From a checkpoint of a small transformer trained on Wikipedia.
Size: 12 heads of 32, MLP 1536 GELU, 23.4M parameters.
MLP neurons of a small language model. Each row is named by its layer, matrix (down: output weights) and neuron, and shows model dimensions 96-191. Each number is 128 + 24 x the weight over its row's rms, rounded and kept within 0 to 255.
After each neuron's rows, "raises" lists the tokens whose logits its output raises most directly, leaving later layers aside.

L6.down427 [120 133 139 150 132 141 114 108 132 176 116 135 150 144 125 135 105 118 108 121 120 170 118 131 106 112 136 124 179 150  91  90 108 136 131 123 113 158 139 130 110 164 117 104  85 141 136 143 122 153 126 113 160 126 119 123 130 118 156  94 144 158 136 141 139 178 109 113  62 138 139  77 149  99  95 111 141 112 117 137 128 169 103  81 130 128 120 137 118  86 163 148 173 130 130 124]
raises: "ire", "orph", "ents", "mer", "mit"

L3.down1233 [127 164 133  88 140 133 139 132 145 170 126 136 136 127 129 150 132 118 183 161 178  89 141 121 139  94 100 104 145 100 127 111  95 139 142 122 138 145 126 128 141 165 163  97 162  87  57 144 108 176 158 114 103  91 146 159 142 101 121 113 160 143 177 132 134 135 137 127 110 131  76 119 145 106 120 125 185 161 117 144 109 143 159 113  90 123 123 102 101  79 139 141 105 115 126 166]
raises: "ion", "ism", "bi", "e", "et"

L3.down243 [115  98 153  95 150 106  96 177  96 126 114 143 155 132  97  76  91 145 122 155  95 169  84  90 125 159 153 130  96 122 131 117 101 138 168 122 123 102 103 131 183 123 105 115 120 124 123 134 165 102 138 148 137 148 124 160 157 174 104 106 150  63 120 134 131 154 143 137 134  85 133 118 142 131 155 107 150 135 149 135 104 128 124 153 129 104 105 158 142 174 127 134 135 137 136 133]
raises: "ects", "ecting", "ections", "ected", "ective"

L4.down1427 [144 121 119  77 118 154 135 103 130 127 128 124 126 122 190 141 129 116 141 175 124 147 136 138 140 148 115 126 118 132 154 124 136 122 153  96  98 100 135 143 158 102 122 126 111 154 134 134 127 108 144 131 133 122 138  85 140 127 164 150 149  95 121 167 141  88  70 128  97 131 108 121 135 102 122 156 110 123 138 106 120 145 120 159 128 114 156  84 105 127 165 171 189 130 135  92]
raises: "present", "ction", "ys", "ux", "ctor"

L5.down268 [158 176 134 136 147 111  90 163 157 135 120 147  85 141 194 105 105 104 159 113 131 148 113 156 135 116 105 161  84  92 123 145 174 140 141 126 144 125 114 146 157 122 153  74 146 109 132 134 132 169 137 106  91 157  95 178 156  85 135 182 110 125 119 136 127 134 103  90 107 148 110  92 130 150 122 149 139 149 122 153 139 139 149 129 101 151 119 100  95 138 119 155  85 158 157 112]
raises: "ics", "com", "ically", "ic", "cept"

L3.down475 [129  88 158 104  83  98 162 130  94 118 140 141 153 141 112 148 127 127 138 110  95  65  94 115 154 125 111 146 160 147 134 123 163 144 173 134 101 166 129 128 125 128  98  80 120 126 154 123 112 142 100 139 106 148 170 122 130 109  95 130 111 108 146 166 108 121 150 156  97 127 118 105 116 170 117 121 143 106 123 126 124 143 159 101 129 169 153 103 180 117 105 148 164 147 113  74]
raises: "ides", "ver", "ys", "ide", "iding"

L4.down772 [145 127 138 100 129 106 128  89 165 101 100 115 117 114 113 114 144 130 182 159 144 118 135 157 128 127 164 122 150 151 152 140  99 136  94 123 154  72 116  90 110 123 103 119 132 120  95 104 164  76 116 131 135 118 127 121  92 122 131 130 118 116 129 128 142 104 144 177 107 128  98 130 140 103 140 145 115 134 131 152 159 120  93 116 105 120 129 119 135 154 117 159 132 112 180 135]
raises: "ches", "ks", "che", "ters", " place"

L3.down622 [122 126 128 172 129 106 130 142 164 112 151 164 115 113 122 138 148 115 127 157 136 135 153 110 131 171 146 169 130 122 145 132 157 126  98 150 118  89  91 105 129 116 123 111  75 167 130 130 106 142 123 135 104 125 112 132 115  89 135 137 113 135 117  87 123 147  83 149 137 138 110 156 154 172  76 138  75 118 147  90 166 118 116 105 158 140 154 126 111 136  84 143 133 158 105 116]
raises: " respect", " regard", ":", " only", "hold"

L6.down425 [141 109  89  91 131 134 147 134 152 120 153 123 158  86 163 105 120 133 161 174 112 122 112 127 114 119 104 105 100 103 125 124 158 157 102 148 132 142 139 142 133 145 152 150 156 142 168 106 126 114 133 141 127 109 171 105 144 111 162 114 124 124 117 123 145 136 149 158 130  98 104  92 142 129 111 106 118 136 108  91 113 106 133 152 122 143 108  97  88 148 151 112 145 128  74 130]
raises: "iz", "is", "ly", "ization", "ios"

L4.down118 [113 125 122  73 138 118 158 188  99 148 114  94 111 168 115 151 149 135 113 122 183 118 115 102 139 102 153 108 178 142  85 137 123 118 145 114 131 113 165 120 101 111 121 124 164 134 132 140 125 156 101 134 139 170 111 127 127 100 117 180 107 103 117 129 120 170 131 126 111 106 119 141 151 166 124 112 139 112 100 143 150  93 162 140 137 114 123 152 138 144 187  78 110 178 145 126]
raises: "ived", "illed", "ects", "ector", "ision"

L4.down332 [113  79 164 137 147 123 130 133 121 165 127  84 126 157 119 125  94 132 165 149 168  99 108 134 117 128 119 108 133 131 140 112 123 129 118 166 122 123 135 112 146 111 140 125 140 153 143  94 133 120 114 123 116 126 132  91 106 135  82 126 106 147 112 131 142 128 132 142 127  91 123 130 138  94 160 157 142 147 125 107 142 100 150 134 173 118 145 120 126 118 113 113 101 123 118 161]
raises: "ren", "hes", "mitted", "ler", "ults"

L5.down227 [108 170 122 126 118  83 118 147  85  86  97 160  93 111 124  98 124 140 108 152 139 157  95 142  86  84 109  69 145 144  85  86 101 149 127 152 165 134 140 118 109 121 118 150 142 103 131 149 109 156 137 107 111 129 158 141 151 121  97 126  84 106 113 135 147 126 123 164 112 124 123 137 158 113 115  98 113 105 132 163 172 118 132  88 134  98 106 120 121 123  91 147 113 172 117 111]
raises: "cha", "ched", "ch", "ches", "ts"

L4.down813 [ 96 142 122 116 122 119 130 122 130 125 100 102 115 167 123 110 126 116 125 142 107  94  71 113 125 124 134 142  83  88  88  99 156 167 125 124 143 127 146  91 141 119 112 121 141  86 140  66 100 100 115 124 145 137 137 121 126 138 145 131 106 156 134 141 157 118 109 132  88 105 129 164 119 115 123 125 131 124 120 152 183 114 126  94 122 142 145 106 141 165 117 130 141 119 145 194]
raises: "he", "ys", "at", "yp", "y"

L5.down1366 [142 136  99 156 128 102  95 107 146 125 126 103 117 169 154 142 115 121 134 107  72 168 128 162 143 105 146 115 110 128 106 102 140 135 116 125  96 123 117 127 150  92 103 138 127 126 144 145  89  98 114 130  92 153 164 138 122  85 102 133 110 176 141 115  79 145 162 121 115 124 165  91 170 143 129  97 156 119 135 123 120 170 127 111 121 149 106 117 101 179 110  86 143 108 132 129]
raises: "ree", "r", "re", "row", "rans"

L4.down1341 [137 193 117 119 144 131 117 134 175 113  86  85 156 136 159 135 134 135 115  94 108 142 104 126  99 144  83 127 160 186 101 109 106 104 142 161 123 109  87 137 107 118 161 139 160  98 116 109 164 100 117 135 112  91 137 179 130 175 112 122 144 129 130 121 146 151 118  95 136 100  91 174 180 155 107 152 145  93 131 144  70 148 151 119 106 123 133 141  93 163 142 140  86 116 115 105]
raises: "eb", "b", "ber", "eg", "he"

L3.down1534 [124  88 119  99 130 120 131 109 114 124 134 124  96 107 134 121 144 124  88 132 127 148 135 153 125 128 136 118 172 154 108 121 150 130 159 134 165 146 114 136 125 129 110  84 147 100 132 109 102 109 135 133 118 132  92 145 129 119 124 132 142 117 136 172 161 168 160 148 139 146 133 100 124 159 107 124 127  88 167 132 131  90 139 124  86 107 103 124 140 169 113 103 167 132 127  97]
raises: "ches", "ff", "ver", "ck", "pe"

L4.down1076 [ 92  94 122 157 146 114 126 155 136 101  91  90 105 186 141 171 127 115 111  75 118 113 147 120 134 112 151  96 157 125 162 121 158 112 120 132 143 112  75 126 115  86 116 119 117  94 186 129 131 137 114 136 116 132 127 122 116 155 155 118 135  92 142 124 116 153 128 149 133 140 125 117 113  87 153 117 109 182 126 111 112 133 127 142 102 150  99 163 135 128 110  78  98 105 179 155]
raises: "ian", "iana", "ians", "iting", "ious"

L3.down529 [142 108 138 139 152 131 134 103 116 149  98 120 135 108 117 146 144 133 115 138 118  96 127 156 141 131 107 149 135 166 138 101 147 125 160 118 123  50 132 112 169 100 149 163 172 109 169 115 132 125 135 136 127 160  68 142 142 164 113 173 110 153 104 117 122 139 124 131 136 131 132 131 121  97 149 135 160  89 145 128 132 136 118 148 135 135 140 139 112 158 139 112 133  84  77 135]
raises: "hed", "n", "h", "han", "hes"

L5.down145 [132 105 151 141 137 116 120 130 143 127 106 123 139 123  97 116 166 130 120 135 153 119 104 131 184 108 118 144 132 130 129 138 129 136  90 189 142 136 117 152 142 169 118 168  95 126  96  97  92 102  80  93  97 154 138 110 160 129 110 139 135 148 134 139 101 142 120 192 126 153  68 143 116 117 171 141 131 118 110 121 128 117 172 112 110 153 105 124 104 148 141 113  88 130 158 142]
raises: "in", "l", "am", "id", "a"

L4.down1297 [114 143 136  90 151 155 115 152 161 140 111 110 108 163 142 107 139 118 131 120 128  85 135 148 122 136 120 138 168 107 127 126 147 112  98 138 134 131 119 125 167 101 154 140 151 139 146 132 162 132 143 146  91 126 136 137 133  94  96 142 138 157 146 104 100 131 161 117 107 171 147 122 128 173 138 108 121 116 150 130 117 167 123 129 135 141 100 102 157 155 123 141 132  69 112  83]
raises: "ery", "ings", "ements", "er", "isher"

L3.down775 [134 146 111  97 135 130 100 135 176  91 153 117 145 101 108 139 149 109 124 156 149 106  95 116 114 111 141 128 102 169 179 105 104 152 166 107 145 155 141 169 151  98 142  77 105 116 122 113 131 151  72 113 146 119 117 140 153 141 129  97 136 130 109  97 116 125 157 108 174 120 127 161 156 102 113 122 127 118 122  87 153 145 133 127 140 128 151 104 130 137 154 104 158 154 107 127]
raises: "an", "ans", "iva", "ad", "rian"

L4.down155 [167 132 165 122 111 160 143 114 167 164 165 134 118 120 102 114 128 124 114 147 126 124 104 143 133 154 126 188 137 168 134 143 162 142 136  84 112 117 119 158 116 147  95 172 137 108 137 171 124  86 121 144 166  84 114 148 112 115 184 135 124 142 149 151 156 112 137 144 124 102 125 118 137  99 106 111 125 129 127 120 150 136 111 137 106 101 163 140 141 104  64 113 133 152 122 129]
raises: "ty", "teen", "th", "ister", "als"

L4.down1203 [176 148 141 133 133 125 131 106 120 128 136 102 122 123 140 118  98 133 135 135 149 136 143 138 109 125 116 134 118 150 122  74 112 127  99 114 134 157 118 153 118 143 102 149 193 123 111 145 129 141  98 129 111 143 130 102 108 103 130  94 120 144 119 113  88 122 123  99  69 145  80 143 139  96 127  98 131 118 117 141 122  91 116 117 137 146 123 142 107 108 122 150  97 165 112 112]
raises: "Z", "orf", "orth", "ation", "FL"

L5.down1204 [151 107  99 116 128  97 127 143 124 133 127 124 153 105 116 136 159 133 130 119 101 126 133 150 125 146  93 136 139 140 138 129 148  90 116  95 138 134 131 136 110 150  89 101 135 161 123 151 102 187 126 148 114  99 125 114 128 134 122 129 166 113 123 123  57 139 111 151 116 144 117 130 130 164 102  70 108 142 143 109 116 156 108 125 133 125 146 117 104 166 148 120 119  75 188 139]
raises: "ense", "eter", "iced", "oses", "osp"

L5.down599 [ 97 152 131 105 150 129 113  96 145 119  95 131  83 124 136 102 144 103 140 107 125  90 108 141 153 149 107 122 148 131 132 117 109  62 137 141 131 107 112 127 132 126 124 156 108 111 136 120 134 135 123 122 127 130 119 160 116 127 198 133 129 134 103 119 162 129 181 118 125 110 134  90 149 137 151 134 132  98 130 119 137 159  82 151 158 113  96  99 182 170 138 132 124 126 135 168]
raises: "day", "get", "ions", "back", "den"

L3.down171 [116  82 145 102 104 111 124 168 158 135 106 137 115 103 113 116 145 122 119 126  86 153 120 111 124 104  91 123 139 131 138 125 140  62 101 105 128 116 129 124 155 178 175 123 143 157 160 162 112 135 130 152 157 151 117 112  78 115 179 165 107 118 159 135 119 114  78 112 125 138 112 136 150 133 123 134 171 156 134 115 151 136 124  99 117 146 119 158 136 114 153  91  86 141 110 139]
raises: "ster", "den", "ption", "ties", "ility"

L5.down1511 [106  97 152  99 184  96 117 155 143 119 158 161 108 149  91 153 151 106 102 153 158 129 113 100 106 147  80 136 116 111 121  76 131 106 178 147 112 135 118 106 130 100 135 129 115  93 153 123 147 116  93 107 161 116 150 161 147 142 123 160 159 124 116 135 118 111 164 155 174 123 127  98 141 148 126 142 166 102 127 112 116  95 164 118 100 120 142 157 156 145 126 117 122 184 124 120]
raises: "at", "ant", "ide", "ats", "aks"

L4.down239 [153 135 133 139 108 120 108 124 152 125 139 155 167 119 110 106 194 126 109 115 173  94 155 112 107 137 124 101 160 108 133 122 143 112 108  97 131 151 127 163 133 117 116 104 113  98 127 146 116 126 174 122 116  73 133 113 133  89 125 127 116 145  95 150 108 166 109 125 120 109  81 106 160  74 108 156 120 153 109 105 168 186 149 172 131 130 117 130 105 130 106 141 164 139 137 139]
raises: "une", "anding", "ands", "ons", "anded"